From a checkpoint of a small transformer trained on Wikipedia.
Size: 10 layers, width 640, 5 heads of 128 (1 for keys and values), MLP 1728 SwiGLU, vocabulary 8192, 53.5M parameters.
MLP neurons of a small language model. Each row is named by its layer, matrix (gate and up: input weights) and neuron, and shows model dimensions 64-191. Each number is 50 + 15 x the weight over its row's rms, rounded and kept within 0 to 99. A neuron's up and down rows have the sign that makes its largest values positive.
A block is one neuron, or neurons of one layer that tend to fire together. Before each block is what it responds to, as a language model described it from the Wikipedia text at the highest values.

Description: Work and occupation words
L3.gate526:44 65 46 59 74 49 63 61 52 56 20 58 44 49 40 48 50 40 49 32 41 59 35 67 59 52 54 76 42 47 36 64 65 54 45 61 59 30 44 57 71 53 56 50 37 36 52 54 65 29 58 61 41 50 51 66 40 75 58 28 36 70 33 34 69 56 50 55 39 39 45 63 35 64 25 47 27 58 48 68 44 54 40 55 63 57 43 78 50 28 10 58 60 52 41 47 30 61 69 60 53 40 40 06 35 52 60 70 33 25 28 39 51 44 53 45 77 77 53 45 48 24 51 48 49 29 62 46
L3.up526:57 71 59 76 81 48 47 63 54 55 60 49 22 41 65 21 36 55 33 38 60 46 50 63 44 51 57 45 36 56 66 62 51 47 42 35 35 58 29 27 60 51 80 63 54 62 35 80 37 50 53 49 39 48 53 56 41 48 33 44 42 53 47 42 75 41 65 59 44 20 46 58 46 24 63 19 78 59 45 37 65 35 86 40 53 33 55 56 19 24 62 51 71 65 50 60 55 39 69 48 77 54 34 70 70 74 74 40 51 25 42 57 55 53 49 35 42 55 61 29 49 48 43 81 15 36 55 31
L3.gate894:68 39 42 40 53 39 72 18 59 35 52 50 48 37 63 55 39 36 99 43 39 59 62 52 43 55 60 39 26 50 49 38 14 49 29 59 51 54 74 57 53 38 70 63 65 53 62 71 60 55 61 55 68 28 50 58 51 67 80 43 49 49 47 45 46 37 29 46 40 52 55 49 59 47 46 41 63 41 49 70 29 47 36 65 15 28 09 73 41 36 59 65 54 53 50 41 39 51 66 56 59 72 31 68 56 55 53 39 40 52 33 62 19 37 40 34 56 40 42 46 34 38 43 49 73 68 40 33
L3.up894:56 62 66 50 47 71 50 16 54 54 58 63 76 62 77 33 44 26 43 56 43 17 81 54 52 58 47 49 31 63 54 39 28 43 58 37 36 61 74 50 36 61 24 63 54 66 48 56 53 51 44 40 63 16 79 59 54 45 60 34 60 72 45 49 59 57 50 53 47 54 46 33 66 32 48 50 57 46 52 69 46 72 44 68 36 41 50 65 53 43 82 37 58 66 91 56 43 46 48 54 65 61 32 51 57 45 67 46 45 43 33 38 32 57 69 76 53 26 65 43 51 59 38 41 72 70 36 60
L3.gate1553:34 09 55 56 52 36 58 64 60 59 56 40 49 57 30 63 59 37 67 65 33 43 52 53 60 73 25 85 59 58 45 36 48 38 55 44 53 73 38 54 73 41 51 38 49 55 59 46 49 58 61 50 05 71 60 57 51 44 22 57 54 53 36 49 31 27 63 18 44 58 57 49 66 53 88 66 29 50 25 44 56 70 50 75 58 56 45 46 55 47 51 40 47 72 30 58 41 54 47 59 35 43 46 48 47 56 87 46 68 49 37 47 81 42 41 28 39 50 84 71 50 37 68 56 49 01 63 39
L3.up1553:38 51 77 45 29 54 45 39 48 58 28 57 36 50 59 56 48 44 57 50 35 57 48 71 85 45 49 71 64 48 47 36 36 35 54 46 39 47 41 69 47 48 57 57 28 77 48 45 52 60 71 47 66 76 45 51 83 55 56 30 48 44 31 38 39 31 46 42 63 69 72 48 69 53 55 43 50 63 44 57 36 58 49 72 44 62 56 57 54 46 52 43 60 40 46 40 60 58 50 48 14 29 53 59 67 35 61 59 71 41 42 76 66 67 75 47 75 41 57 81 22 69 71 51 49 23 51 50
L3.gate1581:52 50 53 60 35 58 37 34 44 52 20 38 62 63 67 31 36 08 47 45 29 42 49 62 63 33 55 55 44 68 26 64 39 61 77 30 55 30 72 44 36 37 35 55 33 55 37 66 73 58 26 77 08 58 48 30 49 81 55 47 55 58 32 57 47 47 52 44 18 63 54 32 60 44 62 68 52 71 40 56 67 48 63 44 54 77 49 50 64 50 36 34 36 40 44 44 59 73 47 40 76 61 27 53 48 79 28 41 40 49 53 63 72 68 93 48 23 57 60 35 31 43 31 12 54 44 32 62
L3.up1581:62 59 39 49 52 58 52 68 71 70 53 25 50 34 53 74 52 54 59 55 65 49 34 66 35 50 32 53 58 41 50 43 66 89 65 61 49 80 51 36 18 61 50 44 58 23 73 60 56 46 44 41 54 55 43 21 55 49 45 40 27 58 25 56 62 57 50 36 50 72 61 25 49 52 21 58 74 65 57 65 75 43 34 59 32 46 45 46 48 65 59 48 41 58 50 39 63 43 54 56 41 44 53 56 35 54 49 46 02 25 36 42 73 38 84 50 37 69 41 44 32 56 65 34 68 41 51 66

Description: Time-span units after numbers
L7.gate94:47 35 43 58 57 36 60 18 36 55 42 63 84 56 55 30 56 26 41 45 50 56 57 55 48 19 44 44 56 54 19 56 39 82 57 56 38 58 50 65 30 65 65 58 43 57 55 45 50 79 41 54 46 61 48 49 39 48 52 51 67 41 40 48 45 70 43 39 63 44 59 62 76 62 14 39 31 21 54 65 29 57 37 40 20 37 56 55 42 53 71 57 40 46 37 59 76 44 69 43 68 38 53 51 56 47 45 65 58 47 27 23 60 66 89 54 72 44 53 33 62 62 40 66 64 32 19 36
L7.up94:29 45 35 23 37 36 57 75 46 94 57 28 41 64 61 75 52 37 40 47 50 51 59 45 31 37 43 56 57 54 32 47 56 38 36 33 43 54 57 65 46 31 40 85 13 33 49 52 73 32 70 55 56 58 42 81 43 37 41 57 41 56 56 63 41 69 54 53 61 67 44 65 67 35 47 27 61 84 56 65 55 50 56 41 37 52 54 60 43 61 65 46 35 42 59 31 53 62 37 52 58 58 45 50 34 29 45 53 45 51 46 55 33 55 64 52 59 36 45 56 43 34 27 48 38 72 50 65
L7.gate201:57 53 65 32 40 68 69 56 34 43 43 81 60 30 45 38 43 65 21 31 11 44 54 50 39 44 50 37 37 45 59 66 43 41 56 51 19 69 44 53 33 32 50 67 60 44 78 68 61 42 30 37 42 41 81 68 45 33 47 07 53 64 64 45 20 68 62 51 39 52 14 25 63 48 46 32 48 58 55 84 42 49 46 55 39 49 58 32 24 55 22 58 38 42 60 48 71 50 44 41 49 49 44 39 40 46 56 40 62 53 26 62 36 56 43 53 46 42 73 55 57 48 79 80 64 83 73 52
L7.up201:19 42 21 46 18 50 41 64 74 47 68 33 72 39 10 42 70 40 51 38 49 45 32 44 61 44 34 60 58 31 58 71 30 33 48 58 52 56 65 40 24 72 61 39 28 56 68 46 47 67 27 20 62 66 41 73 55 53 68 61 16 66 26 13 42 47 74 46 67 50 37 35 53 51 56 43 39 50 72 43 23 21 54 53 45 67 69 39 36 34 53 33 26 47 40 84 55 52 28 64 69 64 49 50 47 46 56 36 65 65 19 63 67 56 39 55 64 58 57 15 39 27 73 38 56 63 57 63
L7.gate470:49 36 39 35 40 62 39 75 32 64 43 62 61 31 38 30 38 51 39 36 57 46 61 24 46 76 53 34 38 26 43 42 53 36 58 29 26 23 49 27 59 53 67 46 32 41 48 48 61 60 79 50 50 45 44 28 49 87 58 49 35 21 52 51 52 38 55 67 30 34 16 55 53 62 66 68 67 49 39 67 71 45 69 64 59 36 59 70 55 79 30 62 58 51 52 52 41 15 26 42 41 79 66 69 42 42 34 66 49 27 59 41 86 60 55 51 46 24 37 44 44 33 58 39 39 59 54 55
L7.up470:28 41 58 35 55 82 41 34 64 48 72 44 50 99 59 45 65 55 48 30 58 25 48 67 36 87 65 30 42 57 29 71 38 66 65 66 38 41 52 75 25 49 55 63 80 49 52 23 32 45 50 56 72 57 64 43 27 65 75 55 48 42 61 84 53 52 31 31 42 65 34 70 63 40 42 59 52 35 30 52 62 49 35 41 67 60 44 57 55 43 27 24 14 60 32 63 52 49 67 19 40 55 43 60 15 52 28 63 60 47 47 62 67 47 56 19 51 49 50 55 41 46 38 41 51 33 28 57
L7.gate1233:28 76 56 65 50 62 30 41 24 75 35 45 49 54 64 64 27 66 54 55 69 53 48 58 94 71 66 61 40 42 51 61 31 60 57 23 59 47 63 49 75 51 48 56 72 63 62 52 58 72 48 48 41 47 60 42 27 57 47 40 21 39 54 25 28 72 31 74 45 49 47 44 95 54 60 54 32 81 63 59 41 58 33 50 28 59 62 51 37 66 63 47 44 27 38 41 70 35 58 58 68 34 79 64 67 16 50 21 81 30 48 57 34 28 49 35 21 41 49 43 88 62 41 54 21 32 47 56
L7.up1233:33 52 30 70 40 35 54 26 48 59 48 27 54 23 35 43 75 53 33 26 76 37 48 58 43 25 32 57 60 48 42 48 25 61 76 88 52 70 57 41 67 42 36 68 45 83 38 69 53 79 32 34 62 41 54 32 26 46 49 43 53 39 64 55 20 38 35 50 68 37 34 38 39 53 24 60 45 45 87 20 47 36 66 33 57 72 60 36 64 66 38 36 61 30 38 40 57 65 10 66 56 73 45 65 52 62 45 44 59 04 63 37 44 64 34 59 44 63 53 56 46 66 52 69 53 49 22 52

Description: Paragraph-ending line breaks
L2.gate1365:40 55 44 45 31 65 42 60 37 69 35 54 55 56 63 33 59 49 63 67 52 22 72 37 40 47 44 35 46 46 43 68 77 40 36 60 62 74 53 46 56 25 72 55 43 46 43 54 41 56 54 73 76 76 66 51 39 63 71 71 63 69 74 42 48 42 51 45 58 62 55 67 36 45 57 34 77 56 49 47 35 85 74 78 27 64 56 31 74 68 77 48 57 56 39 78 37 48 41 55 32 69 46 33 53 68 46 56 28 35 49 29 76 37 46 39 44 53 60 55 35 40 79 51 61 49 65 52
L2.up1365:32 60 44 36 26 52 45 67 39 58 32 58 52 48 26 37 32 53 67 54 50 13 69 77 48 58 56 62 61 37 51 62 58 33 50 44 40 46 52 46 70 75 51 73 49 69 46 51 57 64 54 53 47 65 42 53 38 59 47 45 59 44 54 50 40 47 51 45 57 66 37 59 34 75 45 46 62 25 41 62 57 71 59 54 59 52 42 35 38 47 51 40 39 26 55 53 54 61 32 62 32 47 76 51 30 64 17 50 27 41 60 76 58 58 46 50 58 59 41 46 35 53 77 63 48 65 52 54

Description: Time-span nouns
L2.gate1101:41 46 32 62 48 47 50 53 68 70 80 39 83 51 51 25 57 44 63 41 59 57 63 63 70 54 70 64 48 31 45 74 21 58 63 65 70 66 49 50 40 63 56 42 28 63 48 60 63 41 54 48 45 62 50 65 61 46 34 34 30 90 74 45 56 48 56 60 07 54 56 59 62 53 46 50 64 58 57 63 59 46 50 28 58 59 63 81 52 48 18 73 70 39 45 60 52 36 34 59 38 68 32 65 83 56 53 25 59 31 50 70 40 46 16 41 38 45 31 47 36 31 45 59 50 52 60 35
L2.up1101:58 36 48 49 42 54 42 61 34 64 45 59 37 61 48 46 65 54 55 41 58 47 40 72 57 27 74 52 46 45 42 75 51 52 64 36 39 36 47 42 55 59 38 17 62 47 47 57 66 28 55 40 33 60 45 70 41 57 41 08 31 56 66 59 38 45 42 52 16 56 49 48 47 38 47 52 62 55 37 47 65 46 64 34 55 47 70 55 48 70 34 45 51 35 56 32 31 52 37 78 55 61 37 42 65 57 67 46 69 47 48 35 56 42 47 49 29 51 30 49 63 46 74 67 48 43 44 41

Description: Sentence-final periods in encyclopedic prose
L7.gate256:48 33 57 93 39 58 61 31 22 48 34 17 23 64 62 60 62 67 22 47 70 62 49 32 49 84 58 23 44 38 49 43 54 56 41 48 56 45 70 19 61 28 61 59 41 54 53 34 81 51 53 75 70 45 54 49 56 76 63 87 52 29 34 63 62 57 70 59 37 39 74 48 72 67 62 53 41 49 35 48 76 44 47 71 48 33 35 53 62 46 43 32 77 27 47 84 54 76 40 26 94 59 58 33 65 69 33 40 39 58 52 44 70 94 50 67 38 72 36 44 26 53 50 43 70 69 71 59
L7.up256:33 50 25 51 19 30 24 55 50 68 49 51 60 44 63 52 37 72 18 61 57 67 79 30 29 55 38 64 77 58 74 43 71 25 72 51 49 47 56 55 26 26 49 42 55 27 47 81 56 34 57 33 42 76 59 42 66 60 28 39 38 33 64 69 23 26 50 34 62 62 70 57 51 49 79 61 23 62 38 38 66 30 40 32 54 56 43 31 54 17 26 38 38 52 58 49 61 49 43 44 17 50 83 16 61 42 61 59 42 43 67 47 53 37 28 87 26 52 41 38 73 49 50 61 45 40 33 46
L7.gate329:33 48 73 44 55 40 60 33 39 30 38 70 73 41 21 64 20 52 65 52 90 54 82 55 56 47 52 60 61 69 56 55 75 36 25 52 29 39 37 36 47 43 82 28 39 48 66 72 48 40 55 50 22 48 45 93 36 40 17 35 52 58 53 41 44 37 71 54 40 59 37 39 63 41 49 62 27 48 36 51 53 76 60 57 58 74 39 46 63 35 62 78 46 40 76 56 40 36 34 70 56 75 58 64 44 49 70 21 61 13 67 55 78 44 34 52 39 44 39 54 62 35 71 53 31 89 62 78
L7.up329:64 28 71 46 53 51 33 22 69 26 72 57 63 25 45 50 25 60 55 56 55 44 54 49 41 31 28 70 47 58 55 54 68 38 45 46 64 36 84 55 91 18 55 49 45 34 62 54 57 44 25 44 53 48 44 51 32 81 46 32 49 47 53 58 38 43 57 71 85 58 51 62 35 55 40 47 66 61 35 30 47 66 49 66 44 33 65 23 60 45 65 57 40 63 47 59 15 49 51 47 61 37 57 34 48 46 43 47 35 23 50 33 81 32 50 61 26 62 46 62 45 52 33 41 26 52 86 91
L7.gate502:75 58 36 43 78 47 22 40 56 35 60 60 30 30 48 36 27 23 62 66 38 63 55 50 55 53 37 34 55 64 74 32 58 25 44 27 56 57 39 47 62 35 65 39 54 71 51 57 60 65 47 57 22 62 45 16 38 44 60 99 35 55 63 55 56 45 51 64 61 44 63 52 81 49 39 52 45 41 35 35 45 75 52 70 72 58 52 31 52 52 64 27 35 37 52 41 61 11 47 58 75 41 53 43 43 47 52 57 32 29 58 60 72 40 33 47 43 49 45 38 69 56 41 48 51 23 45 38
L7.up502:32 36 54 42 75 51 45 57 33 35 49 69 34 59 50 66 35 64 77 62 46 55 34 68 56 52 44 72 42 26 82 76 41 43 47 56 40 42 34 56 50 59 53 72 18 33 32 45 48 61 37 42 57 46 29 44 07 47 30 54 25 37 46 50 45 46 73 74 57 47 09 41 40 41 44 58 64 44 31 51 58 35 49 52 59 44 53 43 32 27 53 32 70 52 77 47 81 34 77 63 60 63 35 36 51 64 50 38 36 20 67 76 48 48 45 52 29 50 62 46 37 42 55 57 17 47 47 55
L7.gate1429:58 53 62 45 56 59 51 58 28 34 64 69 67 42 45 31 37 56 55 89 65 17 44 57 61 42 17 46 36 48 67 43 39 21 55 42 42 40 38 39 77 60 57 41 64 45 50 38 60 44 37 64 67 68 57 57 55 72 42 55 48 36 55 28 71 83 43 86 55 07 35 45 52 50 59 74 51 61 55 41 44 43 51 55 41 45 50 72 44 39 56 69 51 46 60 72 55 55 56 67 62 48 78 62 65 68 42 18 67 29 93 46 47 56 34 72 33 37 41 42 49 32 42 75 41 57 35 54
L7.up1429:54 52 42 62 41 43 48 45 71 22 23 40 47 42 51 22 47 73 77 79 65 45 24 81 49 56 48 45 50 51 47 66 38 49 58 57 37 43 90 42 67 43 51 42 57 78 46 71 45 43 72 53 74 44 42 78 56 55 49 55 60 65 33 29 62 36 99 67 36 32 37 39 27 59 46 49 62 93 48 78 46 78 52 71 44 41 61 56 33 60 72 51 57 76 53 51 58 44 53 55 56 47 70 80 39 33 57 55 58 34 55 41 82 54 41 39 44 30 39 35 46 43 56 29 68 40 64 35